python train.py --num_hidden_layers=15 --hidden_size=384 --num_attention_heads=6 --num_key_value_heads=6 --head_dim=64 --intermediate_size=3072 --vocab_size=14218 --hidden_act="tanh_gelu" --norm="layernorm" --norm_place="pre" --norm_eps=1e-05 --positions="learned+rope" --rope_theta=7270.0 --rope_fraction=1.0 --qk_norm=true --attn_scale=0.125 --bias="all" --tie_word_embeddings=true --parallel_block=false --init="normal" --init_std_qkv=0.0212 --init_std_o=0.00388 --init_std_up=0.0212 --init_std_down=0.00137 --optimizer="muon" --learning_rate=0.0143 --lr_mult_o=4.0 --lr_mult_up=0.893 --beta1=0.9 --lr_head=0.00388 --max_grad_norm=1.0 --warmup_steps=0 --schedule="wsd" --decay_fraction=0.905 --decay_shape="sqrt" --final_lr_fraction=0.02 --batch_tokens=[32768, 65536, 98304] --max_seq_len=384 --doc_mask=true --z_loss=0.0001 --train_tokens=397900000 --max_steps=6503 --dataset="wikipedia_en"
MLP neurons of a small language model. Each row is named by its layer, matrix (up: input weights) and neuron, and shows model dimensions 240-335. Each number is 128 + 24 x the weight over its row's rms, rounded and kept within 0 to 255. Numbers have three digits each.
Before each neuron's rows, "fires on" lists the tokens most often at its 100 highest values on Wikipedia text that the model never trained on. A number after a token or word is its count.

fires on: " \\" 19, " 0" 19, " 1" 13, " to" 13, "to" 5, " To" 4
L2.up225:153113128116097141132121155088083125093148109138159155093119129133132101131143143153140125104163164123155138120146089117121111136122091164127144125104085146201144088160154122127171116098133153125144148141119155131151162172076129110126117120117149116119127099144130155122144133138116115141

fires on: ")" 21, "'" 9, "y" 8, "16" 6, "iv" 6, "af" 5
L2.up2019:138130116113131123154157122108107128140149137111094110133144148149109114083089084139133151103151175148119149092067127117098157121073149175118144086128096181128148136155144139161105142110100184106121094148166149086117183095126104129165107159143194124130126121131152130144116102105167143133

fires on: " of" 32, " All" 13, " the" 11, "All" 5
L2.up1660:112112118120128164107141142168156103130097143107126144133095183127139129137103093133104048111128115159111100158132165128110154149092122118111149149081121142145131117095097138150181139090136129153165108090100126127103160155140090119209138089121092184141088132078147141123141121115132125155

fires on: " who" 25, " that" 15, " which" 12, "id" 6, " Sid" 4
L2.up661:162130159159130209145146141108156172165113180090117072103094145099136090158145147094193133109141123111132159118118129102128085128125141147114102122149113109122113161150104127110136105096125119136147145104145117148095153098131134163120092106178117137099112145167152133135127142121131145115

fires on: " that" 16, " these" 14, " her" 6, " Earth" 5, " comb" 5, " his" 4
L2.up1797:148159110127108083146129129140139145130142132153133147130155149124105124115097143124169117102172129159120115148096148119127072146137088139106114150125137135110108124117124129136122112133108128151136132149140170137113112132150118182080135126156164137142084130105128120112104112112088130124

fires on: " as" 13, "ing" 10, "er" 10, "in" 8, " established" 7, " named" 6
L2.up487:147123114177095162094121113117132106137129118124110142131098152161118141109133101144098116072117125123149144099128131096106131134095074123187135150156131097157128119151143145147158154119121113137144118124144115167120163117123129142132119111124148135139178154170081176142083111105167118114

fires on: " to" 26, " for" 12, " as" 9, "le" 8, " vs" 6, "/" 5
L2.up1718:073090137141097132127129132148123184132124081111140128154109134121166095074153140129123100125182156097107121153122177120113145124106092134131163130130151136097122130108111100119114136163148115070131158134178148081144103058103159120121151172166117104104127174157154093156141115127107127167

fires on: "st" 27, "th" 13, " metres" 7, "m" 6, " first" 6
L2.up205:153160149142124083098142153158152112120137179133157112133125148121149163133148135155140135119116113112120196109109128107086098135138107116095116143119127118156106134142107118158126141112132130119087117139093148126128141129148146118108145106145087104089122138151165108164035099125195092127

fires on: "ub" 14, "ab" 13, "ib" 12, "al" 11, "ur" 9
L2.up850:104130157161116140123110202097130140120141152171077131165143138130130100143118153137144137090166114083090113151114141121111157154122137162112110110143138101144139189080122169098097093145135116108128136088123126140137130165159124126155137115122120114141157132128127129108115132147164093134

fires on: "'" 38, " by" 12, "est" 7, " Category" 5
L2.up1745:105118130118116081156126117154081107162147152126127099143165116124144140105145117164142153131117126129114162156101155121128124158154090143123124110118148120146143133144122134140092124155116121122140150090191168122156119085122172138149089114117130093136118118093151082150106121086138126131

fires on: "\n " 18, " of" 17, "." 11, "or" 9, " as" 9, " used" 6
L2.up1063:172158130106145087164122132092119127147104184150133065103136114113138062138089136127132110127139136144154122164156113109125151117173128117130133133130090106126086112105120135155146140070169143176119152123104119124128104098126093187116116122111117098153121112076092139158127140167146138105

fires on: "-" 23, " of" 14, "ess" 5, " with" 5, "a" 5
L2.up1504:139136109118134132177085092142088129121118114123103178097125176130138105140109160176127137157159128094177139143116145138133113136125151129143165109139113119143105141158141089121160112096149131074158112118140134119161125113105141118121131106132122139132156162160129123173116097137130142109

fires on: "-" 38, "ly" 5, "un" 5, "res" 5
L2.up894:141095127088125131149132103115123154088146112121126157087102116158105137172109111130132135133100143119166145138115187123114139161144125096103111118098160092124103143142126091136095142092150082107142089081144116138133116144136107111153150132111140102141150156120141102118116103145139162164

fires on: "et" 15, "el" 14, "t" 11, "-" 5, "ele" 5, "art" 5
L2.up897:075120118136161119155133171141111127132140160153154099126142154095095158128128098118123136132132125175125163147157116119121107124122143116183092140082080137155130149163114111140140126126110145122125069116154112083164140135099136133110156097152110109112085136122148116123148153153147125137

fires on: " 0" 36, " per" 8, " +" 8, "1" 7, "os" 4
L2.up2923:135179110084111109131143168126102134133104105151134137148108146104135130154114152145086130159144091126142104152146075103162103105104141122142092145143165100147100158127065065147074130149084105176177125142116130118108144114122081127132147118149147124142140105080118119108112097093158131153

fires on: ";" 57, " where" 5, ")." 5, ");" 4
L2.up1710:102149142114152135149140106107147104161135133156091168125096108093095129136107142126094153102148141120118107125177109077179088160141104136138131178107131118125141133149135102124137137120138131113122105153099123107154137126076126159162148205121137116118128140151073134168143188159124106136

fires on: " a" 27, " at" 13, " 5" 8, " their" 6
L2.up2020:158139133129108143146134127128139095119116149115084129109094081161158123154168145151164105116130123113116129127143091123105110144112059163108175165096122106135101096082130091146140120122096151117128105107141171077121116128123111091144094150148149115136111096088103144132172051112100152135

fires on: "un" 13, "au" 11, "am" 9, "ang" 8, "u" 6, "ru" 5
L2.up1057:123112133151106145117144105151156116086104117167110081131113126073210124176177106160115132147095142137115092149129134095176128069104153122124148075129144114092163161136134177105142109120106149156099123179133118135115123170060112119097152123176111139091139119139083104099135131100148109178

fires on: "M" 15, "T" 11, "P" 9, "K" 6, "O" 6, "Y" 6
L2.up2060:166147127151107139132182112122125115152124149118098126111139162078136121115162160189135150130162070167135126106123128160186111142118116112135147104110113114095159133108122100111128127094123169091118130137109127126091104113121132162122115137099141117127111154089140104126127118140094108149

fires on: "un" 14, "ang" 14, "ong" 8, " Han" 7, " Hong" 6, " Jun" 5
L2.up538:135099143130118088145119105077153101117110146118170137146134112125137133126106131130114165156108063126143127132123100140143130120140141088121107123094157127075114167116132152130126166130153155136150167105111162151114074129168129153186137109128171121118075125147134168101084121125098138108

fires on: "in" 19, "il" 11, "-" 9, "ol" 8, "al" 6
L2.up2086:166129136162107094120156123123153093116147111148119167127109124141134172102135063122168131173120129084115094126140132133138137085116115113121149144118132143146115128159132123115127115170125148184125105096132145098118104125109148122154106138152116096138127127101112106077173151106140163152

fires on: "h" 19, "p" 16, " /" 7, ":" 6, "ch" 6, "v" 5
L2.up374:122174096153156111122112095103151092134154135111075141131092151118139128126128163125113170145149110151122126154089135118085080154139113107127097103098112079124130109097100093119118138119146132148148094131108183151105116114124143082163162108123109109104084143165146112164159147119123129113

fires on: " of" 17, " a" 14, " name" 10, ":" 8, " to" 6
L2.up2900:115087111172162110093109156125132100142129147134109149142155098169133119113106102152137139122132120128112134102117126113125128154125117140122096149138128150119128090142100114117122151095092140052115121131139129122134110114127116088194136168085169148172131116087105115123139128153107138110

fires on: "ers" 23, "s" 10, " Cast" 9, "ing" 7, "le" 5, "en" 4
L2.up2236:136146070133116128105100179130156125164108136128104156140127130128118180076134119125092157130142144145132171157152148129148127127145151117130121147089117091107103106100137144134120123173133116116111159077165158128142138102134101132145074166129124181114151165135142118138104106114162103124

fires on: " |" 36, " go" 12, " market" 8, "ump" 7, "\n" 6, " keep" 5
L2.up1344:187116131126104168109094121116085093135119105140122122119143150106116166087077167124140149123141128092133130129077098111123154101123116156135138149100149117149156126159141155106083148059141127141143085111101146124165110106151124168120114136093122141141090137180157097122121143137133117108

fires on: " a" 35, " According" 10, "sq" 8, "According" 5, " prec" 5
L2.up2199:138141098135117131189131154133128131118097114159127077104103141079185084153124121136111101127106084111080133093152152133161154114101092120114114143098150128100109146127143144114129105131093158111083134134159135153117067112125106124139142183118123160149164129122116142123084183151113108132

fires on: "it" 23, " =" 10, ":" 10, "at" 6, "yt" 5, "an" 5
L2.up379:099136111182115142137107106098144109127130129132104183148142092097116134086192160106119130160129135110123106161188155093127125128126106134114078118094160124128161115166154140102128093130159107115108123123119092170144137129162160128179138101094123141106135146082116137093151106152111116158

fires on: " to" 20, " by" 18, "'" 10, "to" 9, " into" 8, " the" 5
L2.up1457:085126145106137095101112110109107109141128107175169151122144147119153114127152134099129121143116119148130166146135111128118124157171119117157130105102157132179142093112107108105139147100127153097131175121123157138203158098110117118118090099152104115107133080123136132131097101102119118150

fires on: "on" 21, " as" 21, "-" 13, "ons" 7, " Air" 4
L2.up2123:129157121123136139178165137076131129128159131186133160125085154120159160133128120117124102108153113111131092133102130083099133096122167120126112125136133131139162136165117163118105099128127116164104142153154096150117076097131076120148082149103142135152138127131104154101119097131137118143

fires on: "al" 21, "ul" 9, "am" 6, "ous" 6, "ol" 5, "uss" 5
L2.up604:111181146087131127107106078134110153121135143124109107131159143163166121144177090161120169159139138066187109145143134101106165127113145161122097120125123136131160111116163127107150137108111139148145140068121154105093109132109096064131093084158113067138149118119156085103118133103137147144

fires on: "p" 21, " Pr" 14, " Sub" 10, "r" 9, " Super" 6
L2.up734:128131116122126135115123130052179107162096123153133158131113124176093103136108088145165129169133125079144158143160159138146078188152147153108145132124154053117134127125108132151109109121145114160161143123144131117101139144113130130133119161152114124134137113168146103132082145114098181144

fires on: " to" 14, "g" 12, "r" 11, "c" 10, "ic" 10, "ent" 5
L2.up2902:115150127126124164144137147136109104119088155138141140153180092108103132110130130072114147142110134169162137111128164178136125158146122114129103114134121125122147122117122104121133117124102106126140118116105156175146133114100151149135132164148123124137120126157128179100126120144115153102

fires on: ")" 63, "'" 5, "ulf" 4
L2.up2387:132145119097131097154165119106095139146134137134109132148143084131144152108121133144139131105150134146134173169091099155141155191091113160142139124117147068138172160113118089112105139133089127108114143116147114137143112110115114128143169159138163121180141151125172155136111130089108109105

fires on: "==" 34, "-" 16, ")" 11, " the" 10, ":" 9, "m" 4
L2.up2821:120127118141130130147123128130103108121167148122101123112148080107106115126143110148155163091141116119157136120093100152161099137119129084133125103100081123125119162123120139108154099159118104128134128145173152137146136141108158148127122160121138097189139138113131151099126165136121148142

fires on: " to" 52, "_\\" 9, "{\\" 7, " To" 6, " that" 6, " what" 4
L2.up2858:094159132127149118110148129110115169133115118100123092133131128131121154132138139130130109080169147135147099091102115142101150194109103139124165115089159164057101129105130140149159171090160131140131133155141170117165127108155119143151123127114106145139126129098165170119144142102102106161

fires on: "I" 17, "B" 11, "Y" 11, "M" 11, "y" 6, "ame" 4
L2.up673:119141120114110124130155132110098139114134156134094149085134138119171083145092176126107130133138149129122101075130116127186092130183123126131129134078105181080200114129127129147159118123130129104110130107100155078125121121091146177117146113116102092171178145133108126146150097115133108160

fires on: " as" 12, " only" 10, "ly" 10, " just" 7, " to" 6, " also" 5
L2.up1489:064121128143125109123113113111111131129120133112110092151125167126130114121107117098102154150127125070135112101120146148108144143114136118140154115159176105087106155099116133118083125099158132092126127112103166110121167125153149112142079152099058127160140123117115142148185137162135113131

fires on: " to" 26, "=" 17, " would" 11, "un" 7, "\n " 7, "-" 6
L2.up2594:145097127117100156127127135078119120093135118132161148153122193086111100141116114115131149140103144082122138135150106090118098144125113173120099123128135154145108140111127121147117160128151150155141103086156118144106129153124108112119138132111108111135136137133147093117163141136117138149

fires on: "t" 24, "ic" 8, "y" 7, "c" 5, "in" 4, "i" 4
L2.up2452:075126143116089097115107125098159090116112147156135140122133096122112112143111115111147123112110116126125133131115106153117122133137145106160148143110119136124109152147152127129121151141134129093135131130104136123139170108134170139133105151139145133142090117162147096112143141118157099120

fires on: "el" 30, "ad" 10, "ol" 7, "ro" 4, "ym" 4, "y" 4
L2.up2307:104108064167092139166162137133127143134109124128137121123131113168107138128133141098096172122136145135114127138141160123109163121126089119108122134103120099145147166115126092108106146082137078115116136135159154148106108132083096106130114139170123123153139156144142115104140128145130170128

fires on: " to" 27, "." 18, " as" 9, " in" 8, " well" 8, " based" 7
L2.up3054:106151059146108081143141147131092147123151089122130147122116102122102083102105142070107133137106071148121120174119135094151120114122121134088142123094117125142132127144172073113169110123119125142163169113127176140137129103111124158148152139105124125124152127163142083172109120140126136113

fires on: ";" 44, "." 28, " until" 5, "\"." 5, ")." 4
L2.up2194:135110161140129133163168153120143109130102120130103082141098084136159107102150098148157135098102125100151133108179129137139091151111133175141121130127156142129140144156102149103126104130128152118142101114097098111099099103150144134128154183173157159102151135155072132124123121166122113149

fires on: "y" 12, " billion" 10, " to" 9, "ic" 8, " also" 6, " in" 6
L2.up2952:127138096079139117140112094140109145155146121100121131139115103105128151118139147098093133110151118100138149184119103116146106123121122169113125149106129174154145101139147099098141162112123162070103100128136095112169136118102102153140139140124098147099113114145162135099099097102118180112

fires on: "id" 19, "s" 16, "al" 10, "ile" 6
L2.up2879:175121171157094165109096202122143148155152122160112176132128145088133149120118149126133082102147100107152122150092113155130150138090148131106074118099128128115099156160148111154110135147113151098148151107112123120095124148134138119132118167096134145114174106128119123147143125112124121147

fires on: "ad" 29, "enc" 11, " to" 10, "+" 10, ":" 6
L2.up1486:150121114134085134123105133160102137100120130149118151092188127108121125148147135130161094095145069125131146098100112113138116130143088122120081136142108141126139098189154094122117123114133141109141110151156083145071161136084165120143091119076165111112152169124123127157105150182135168183

fires on: "el" 21, "ul" 11, "ol" 6, " Loss" 5, "ers" 4, "ler" 4
L2.up845:140173074144109188127089089105133141148121127102081104161145097152132106164105131124112154125110154143121143085087104100160173123152147100164133152129134138133134125100134104125129140135099096086137175153143161121129142121136126160104162161164073138133159148137172163148116130146152130116

fires on: " by" 16, " of" 16, " a" 12, "\n" 10, " into" 7, " the" 7
L2.up2367:151130098094100153152173120124158165116137142143043134121102100145132117077122125154120170099105130120159145080172154146152127140154136076134117189162187111146112130160109111144102151093071116149103092123134097120130096135081112154133143105132151142112151097128128134140090144127125138102

fires on: " ft" 37, "ac" 9, " ISBN" 7, " •" 5, " lif" 5
L2.up2665:115099152142126090090104154121124137116135126137141130141088109120157157144108153120101151118136167123141143092178129105108114122172080123151110108075131130113130124100108131140134144116113134140111093176136197141140134121109148094111104126114155152096135108089166132160124142172129157119

fires on: "or" 34, "iv" 8, " as" 7, " out" 5
L2.up2612:139110163100131141155168101124144131110117097107131130152133144131093081115135155128116103119113084123134131119117086138111137134114131098168107187144105148137146086109107127176107164135085105141146156124166111152122183149118122106127100147118131135111114132117118102104144156154136100121

fires on: " to" 29, "em" 9, "ing" 7, "ou" 5, "ov" 4
L2.up3020:125146112166136120130171093114109133103100140142182117140127142153131145096112123132126097122135111110114145114109135153121144145106208109147133095084118180112112126089118157146134145090129139122062131091154089112162096166090093159130169106083125128125134183113115114125116130128097107113

fires on: "d" 32, "ish" 7, "ear" 6, "att" 6, "al" 5, "est" 4
L2.up2432:147171132126129125138158136118139148102101118144130118126142106145100191134145136126150120098078124113133191130135087125144142137106150113144136132158166119166139157146123105138076129163160126141157103145128169109080110122113129161160111107140159189128089165149120106117106105121106119110

fires on: "y" 16, "ic" 10, "ch" 10, "o" 6, "ro" 5, "itorium" 5
L2.up1448:087146131128110138164107134096146108167122170134092097107116105125111151143122095139151136133125143143143100151132126124123129121117180147116145172092156104127141119136175160095145167118140161159132163137111133172168107132090138123144173148124171127138158114099100146120131099112149145101

fires on: " a" 26, "one" 16, "'" 10, " first" 6, "ru" 5, " Tw" 4
L2.up2915:139103099118118129072134117142123103140085141115158161075107140111131116134142142139107115135128132122143120129171105126118139133126130144132069111123153126150133120101086107130129134128120171112154176128125163176100151166100141132125154112167150137095148139138160156139179111117090132115

fires on: ":" 29, "k" 11, "al" 7, "ü" 7, "ll" 6, " |" 6
L2.up1016:188152177139142145175120170139107118105121153160142104154156117152112135118161164137138125145087100073132149181114117138139094108102094117150113113109100130097138099188109165114150071115141135157145097106118132106101131116114114104151099176112146167140115115084107074145139114088113131136

fires on: "et" 14, "ers" 8, "ed" 8, "enc" 7, "at" 7, "in" 6
L2.up1127:171139046129099107107117092133142125149116114129127112111109153121144106138132148124150127158126118154145120097108100125131131128142117108114126129143095129105088135148147111111135118149143144154136118132120142096113088122088162130197093144154093119103175168141112103165123138156141081094

fires on: "ab" 19, "ac" 9, "é" 8, "anc" 5, "emb" 5, "al" 5
L2.up2648:146098139126115112104113140108143131148084134182134135156128123103132175135107075134109111137149101097119145134170125111169135150121131130080082100150160122086151155144119128146105099128132087128082124154172115131136168145119153117113128090133102157136113134134127109119117134191188134106

fires on: "f" 31, "att" 7, "et" 7, " vs" 6, "ack" 5
L2.up2512:114116100131108141134143095117135117129116103064127080140123133109120126144139146182122111112156150135145144106140108115117150176072120108102141125151166122117168132081136107153116115087084097156118110184126087072135132111156116118082091135140140137144097114158120121142092121143123142126

fires on: " in" 38, " at" 7, "anding" 6, " that" 6
L2.up206:125085114126130128122071112092145127132141108136111163138084112152098141109183132146114144139142124142126163168094140087111151111144145112118146130133114115153098140123105105134103105116068066121159135082112126128126152133138179129143123155138142142120114127154143152072163115112119172146

fires on: " 3" 15, " 1" 15, "ond" 9, "ob" 9, "yd" 4, " one" 4
L2.up2449:158111143123110090117118102118108087107148115166131174054146095130155144138134134162154106096101134131120156079153118130117122119128080142104122163116111120113110175116075138098132132139134138173132142101138108074140189099142134154157094143136172140121142148151144098126146146118126087099

fires on: "-" 18, "m" 12, "h" 12, "l" 11, "R" 11
L2.up2428:180144139155140143115123148119107097112129193103130117101141091139138156111116127119116104155170134113130126090110096144122120119120158158120137144111105113132167138108143116140147116138119115174138143128167148157122148144114126172113081139114136123133169107083128078117139133117126161112

fires on: " of" 33, "un" 6, "ud" 6, "od" 5, " for" 5, "ur" 5
L2.up2538:093076152109143094133179153140137091145125105110151165127150115121136127163138159122130083103095119144146138100153127162138093124161152124125144111091096110132087129108143103187179121135143180128117155114167113143130118170107121135117108143146207098143164142126135164151077093124139101154

fires on: "ur" 17, "ug" 10, " of" 8, " Luis" 5, " into" 5, "ud" 5
L2.up3066:108104123117097128126141110103132112085157143148102140146120065139140161140099157149108142140092119136123125117149143160129099164076166135129141138121140141162106132157156086136178135113144111127125156163131081187130109153137143076111078102120176140084142136129158114147150149124162108146

fires on: " to" 61, "\n" 7, "urd" 6, " must" 6, "af" 4
L2.up27:085119129145125153145127155103083155092126127065074171124086157117133097160129110091127153138114103102099102109157088077154109110073105139132159111083154147124124153122118118121115118098105122108120105149094127126146159133100111147154136156146137102152085130107069086141111120083129153132

fires on: " as" 19, " to" 16, "om" 15, " label" 7, " of" 6
L2.up875:100096106149153140127185127150149091212134165171123128124136138161131138120109141140125131102156112123146132104138119101127093134102118130172138149124099108104146106146113126166106136104126140150101110116122160121144107113110158152156163079103131105133145110098165077118101120157140122139

fires on: " As" 22, " of" 17, "et" 7, "al" 5, "As" 4
L2.up2268:133123096142117131144129133109150099165138156130103087139128175120110127111140139129128113122155125155131141138123208106120137105133110106117117148076094125165132117085126116142134141109134125157145155109135099170137109133083098103141204115119102114149136112116132122153123145152119141124

fires on: " only" 18, " most" 11, "ity" 8, " highest" 7, "est" 6, "ely" 6
L2.up1905:146139133190094111075167163121146104139096153130167137134194128143132128087148136144085098104141090153107150170149165116144129088129153152111137148152111094122112114089110138115096153125114130134165100131123137110151102123123136111145143113140145177119118114125103144142062111133145137144

fires on: " then" 18, " not" 15, "g" 13, " only" 9, "t" 7, "and" 6
L2.up2625:142131088120138109117120146127151124105120130144114130155096155132103121111079092122095131071148143097129126127135136113135127106131134133115118114125144130163078138121124138156136113103117102115141135143131130122120177113124098135124096136090107129123087100142097148156153171123134137101

fires on: "ator" 17, " end" 14, "er" 11, "in" 6, " scene" 5
L2.up1368:127102114117095143141095119115118102103112108127114131134109146181116126121138144113067094105175124093137134099173126157152119131096110089176140168115126108181103127126125111136145124115129147149133135099145099164147128095179130100151090132147104138115082122182108114118087103121097134142

fires on: " to" 14, " such" 10, "-" 10, " as" 9, "ire" 7
L2.up1372:125120143122129129129125143160125141117112102132105145143109153191131142085096124159148119110110143126147087148143143130124117104132109129122158139155101164127110126133108133119162114170142174145105103144093146089144108146133138132177149097122156170167124144160156101120150179173101127089

fires on: "es" 29, "or" 11, "it" 9, "er" 7, "c" 6, "est" 5
L2.up1320:118155116145170141159092090140126125114110125127112108129119177105088123123110104158086101111146106126141099151133116100101094159132118066144113125151092167110104177166116102157166121131101107131163092146142123095151118106142157070131111125150119107108135132150105123123120125102145144109

fires on: " m" 14, "p" 12, " 5" 10, " billion" 9, "5" 9, " mm" 6
L2.up94:131138107126118126138134125093144100140102152125149156113111153126108138107126179139144149129110174135159106107166114142138112124142151124145136141078125166135150079169102158148158077135137164131163111149130110134115154177109128099121146139086150153119101153174117125135116138141105147144

fires on: " two" 12, " several" 10, " few" 10, "es" 9, "as" 7, "el" 5
L2.up6:136154119165111114113137095112149111169163132144179088139121140084154116145103137119105128165137088119107156150092100123119140174124129118085134160145107091094142127142112088088125140119156130172115143102129129105144119134141139164110143124137121142110147105115137084138127136126130132121

fires on: " All" 20, "ly" 9, " all" 7, "il" 5, "All" 5, "p" 4
L2.up1093:119173135122126137104125128082124142125126126131169167141118117090111140151113150127107112141161152119105158102129174137122115099131106113143138123111131160081141122146102109125171155086122113158132138146132127118111157126110142144187110132104091131098098107122111090131180160143161162122

fires on: "===" 28, " ===" 13, "====" 10, "|---|---|---|---|---|---|" 4, "|---|---|---|---|---|---|---|" 4
L2.up19:108162161118112118103110117098131127155106117120093135134115148165123140134119116143140135129125102083123144165115103127146101159094133124159139086088105091108141130136112096132188143137087122118164151114124126120127119170097114140105150096149123142141146144134164112147151149121119119164

fires on: "ing" 67, "king" 4
L2.up2204:146093139128111121108108159088177141073142123144110146139119129130107112070098137143106106120149101171148103128125165143117138142124109132112151162068129087088157074167160151166147106119124156067162129096137122081109116098115116137159083107130158131105121152135139133145131169142106119076

fires on: "." 20, ".\"" 19, "\"." 17, "per" 4, "ots" 4
L2.up2373:131131115137147133158147120103107110098115147105127138112164093099202114150125129147137146101143146137140154142172114138162113101169129145112129133089135105117144181175147115092147169109131153082138079122125078125107137140120109140103169161128163127118158161129139151112122116177107166154

fires on: " only" 33, " no" 9, " just" 7, "oy" 5, "adia" 4
L2.up2860:139133137148128132178181148159196105143123117151114177092143088160140093139110147126109148108152084162119111145122120072080096178102159142111139146157157123151152099111136152131122113129135178140125169164127099119110128127134087135112165120136144094127131130114096110153143117148130102113

fires on: "et" 17, "t" 9, "res" 8, "ch" 7, " too" 5, " res" 4
L2.up1455:121105098139152149125125176108163111121091108144139154104122146155119106109131162097150135122171118160170128145133150129123121146095146139079126171115114157143094160179151148133165137124110135150137093131125143146144104142161128113128137106119108133127117105124121113172161126099128164140

fires on: "-" 16, " of" 14, " or" 10, "ates" 5, "ot" 5
L2.up2944:176185116173182096109107121115126103126129146163094190072146130079109094133159137154130140125121131128097144139132067133108111138163125085148090151119114153139087121123146168097162128167162132110150160129138096139128112130127162104135153116108146164117123138157087105166127130142125138150

fires on: "t" 17, " years" 12, " year" 10, " months" 7, " to" 6
L2.up826:157116135106114114180113110127115107148107134124109137148147140088142145104127118132111116160180130128151143096097107168133109133121095092116144141136136160092113147098134143124114142094132165141103079134121136116119120119138114184125094157133120121148162164141150153096131135123170127161

fires on: "==" 30, " century" 18, "s" 10, " ==" 9, " later" 7
L2.up320:128097145113117108127129161160160166145121127109119072113139149147108170128110148154126159107081079100120096123109153156184140135127157139117139117083106145127117114065152141167123103149135132154145109128142107088123156117110104111158092121103144148123106123129114133132146146119147145127

fires on: " of" 18, "um" 13, " if" 12, " that" 9, "ing" 7, "ud" 6
L2.up2278:127137112133113149150140094114148076145154150145144138109156135141117111140128170139124119091085099161132126163117093159151123170163122142147141118119144099171143099114119142130116127154138154169125179105118124160098056124141130131170149142141163109152174152136124144124131106113140108120

fires on: " it" 25, " there" 21, " came" 8, " himself" 7, "11" 4
L2.up2808:136106135084066149151122135135125110121142131145152071135127136121090145087085144098092120160105094124111140141116111146144126132102103108120145129104115139172153101131115101160129115150104106155131094126121102096093140112116152115094092142145137125124171140091169155131064155062176134142

fires on: " to" 15, " found" 11, "n" 8, " investig" 7, " as" 5, "as" 5
L2.up2189:109122137136131114124151125162124105139099131130131129149133136117104116114091146118110129094165120111148135085147135139133082145095147109144107131138151119101111097128133113093158152131081131125106100132105105121151078037117147115168139129110143130113145120155074127145122127127158126114

fires on: "m" 29, "th" 7, " metres" 7, " billion" 7, "pt" 4, "km" 4
L2.up1944:115128109137099107160153159102119115119182127123085085162162150124136141110174124110115125127132113097133166081122154128143082133121139155044125097097097132153131147128118125152140134108185118119139076127087095088127138147129134109133138130155118144140128137114118102115055097156106115155

fires on: "." 17, " St" 14, "St" 13, " of" 8
L2.up2677:136154130069118115128144163098101134174133145105127126089168153134117093140120139124127168141131085156120146158157161112119179157120143147157145169159173134108127116050169106130160192130122115117133132083164146115120099116120104105138128086146098129128113134129124123103153124180131134118

fires on: " World" 16, " world" 15, "ud" 12, " time" 6, "al" 5, " of" 5
L2.up1639:111140122122121068151163146103127110163139106130125093113156164121149128150136125172128122171125111133129179144134101113075162118119142111089089140151141176178131102124126147149127182133121129168115129121151110156129152084105168145152181138120091133135124107140111113121143153136098115145

fires on: " the" 15, " J" 10, "e" 7, " with" 6, " reaction" 6, "at" 6
L2.up1134:149119123104141141104113113168080096115139135135119108153107112164126130109129130156133130079102139084148158132127105081136137144077138129125138111141100106130121095148145122099174102117148116114119121099120095120089137181116110052142115160134106154144164108072101118156125108122149127139

fires on: "^{" 17, "ed" 15, "en" 8, "es" 7, "ess" 5, "ent" 4
L2.up690:199136114134147102114171176150140150156129112129132121108137135158148159155110137076105112148152114183120114140137142104102111129101164160128175150148110150089147137168164129150117141168096132112156112117130145088135111108107147100148110111137173119173168156119138137134118147133124156142

fires on: " sh" 21, " in" 14, "ent" 7, " dis" 6, " Supporting" 6
L2.up78:107116142136121152148089113118141129090151122122114132084099128149113165120144153138126117137164137119159152145109116161144133142149110178140133129151121129129133115154124148161125136163125125110119117118140104161116154124106115138135163146120120123093140074146137146114134136147145088138

fires on: " United" 23, " had" 20, " they" 15, "\n" 7, " it" 7, "in" 4
L2.up508:140112140159077131155102108139115132146124123101143124140100116117144116130104136140171119152133091091138129127163119177107140165137101085141134147145119122148080123136119140117129142129119123147135121095152120131132161176091096134158172135121075111129106138150117147098116156108159130106

fires on: "om" 20, "ome" 9, "onst" 8, "on" 6, "ron" 4, "ive" 4
L2.up1470:120144112118095124130122128130143085137141153153109094131114186127192080121121126103135103143147115137136161123138146117098146090162146089114103120120118156099149135170117130102083093115111118129165142135132159168131119118122171087161152101124096156165159116079091129103145100165160132124

fires on: " of" 23, " to" 9, "io" 8, "e" 6, "es" 4, "ook" 4
L2.up1014:117119142104152168134182131143074141132123151144091131164142125116108095132093106091064122128127117114128133107097121135117134174126104105095134131154165112134111113127174131082138144098107117137104073122120131117086137141103141112131127093118139111153133122144145169148184141137084110087

fires on: " years" 25, "s" 20, " time" 7, " were" 6, "ip" 4, "ik" 4
L2.up796:125123119121099147124060108138149138166132126112091159107110141100157119133134160111112166108108099142162138122185128163125132143154145130141111106156135169151143166139085101094111137170107160082129112123162118079143094112143103139088197137148133150159146160139135101105149169156095093056

fires on: "s" 46, "c" 9, "ing" 4
L2.up542:144145108160088149100149111108124157149116128129160137121141117123167143136103149141150111113158117088153175135093128111153162080101151144119158105116107112101152142135110108148140121157118133108132181123147128151122140135115158156133093154147172129114107149119167143110109108113153141122

fires on: "R" 11, " of" 10, " by" 9, "ose" 8, "S" 6, "IF" 6
L2.up1825:111115138119088135150160167111137100139163153167095098181126158133157108108162096179069124118132149166124137111141140113149137125123127093111180114119155107186113124169120106115150188112139136145105140161116103154137120170134107110136165122091137112088125077156130158129091091131101129144

fires on: "-" 18, ":" 11, " (" 11, " Air" 6, " Two" 6
L2.up1356:133179154142142124168095119101128126109162139106145125146120139157124108165119196154112140177145101113143116123128120119090125107156105133117122139131151130127100136170150125134102110094128129154120131153153091137126138128124123140128109103090146121122102120137147139162123135098156113112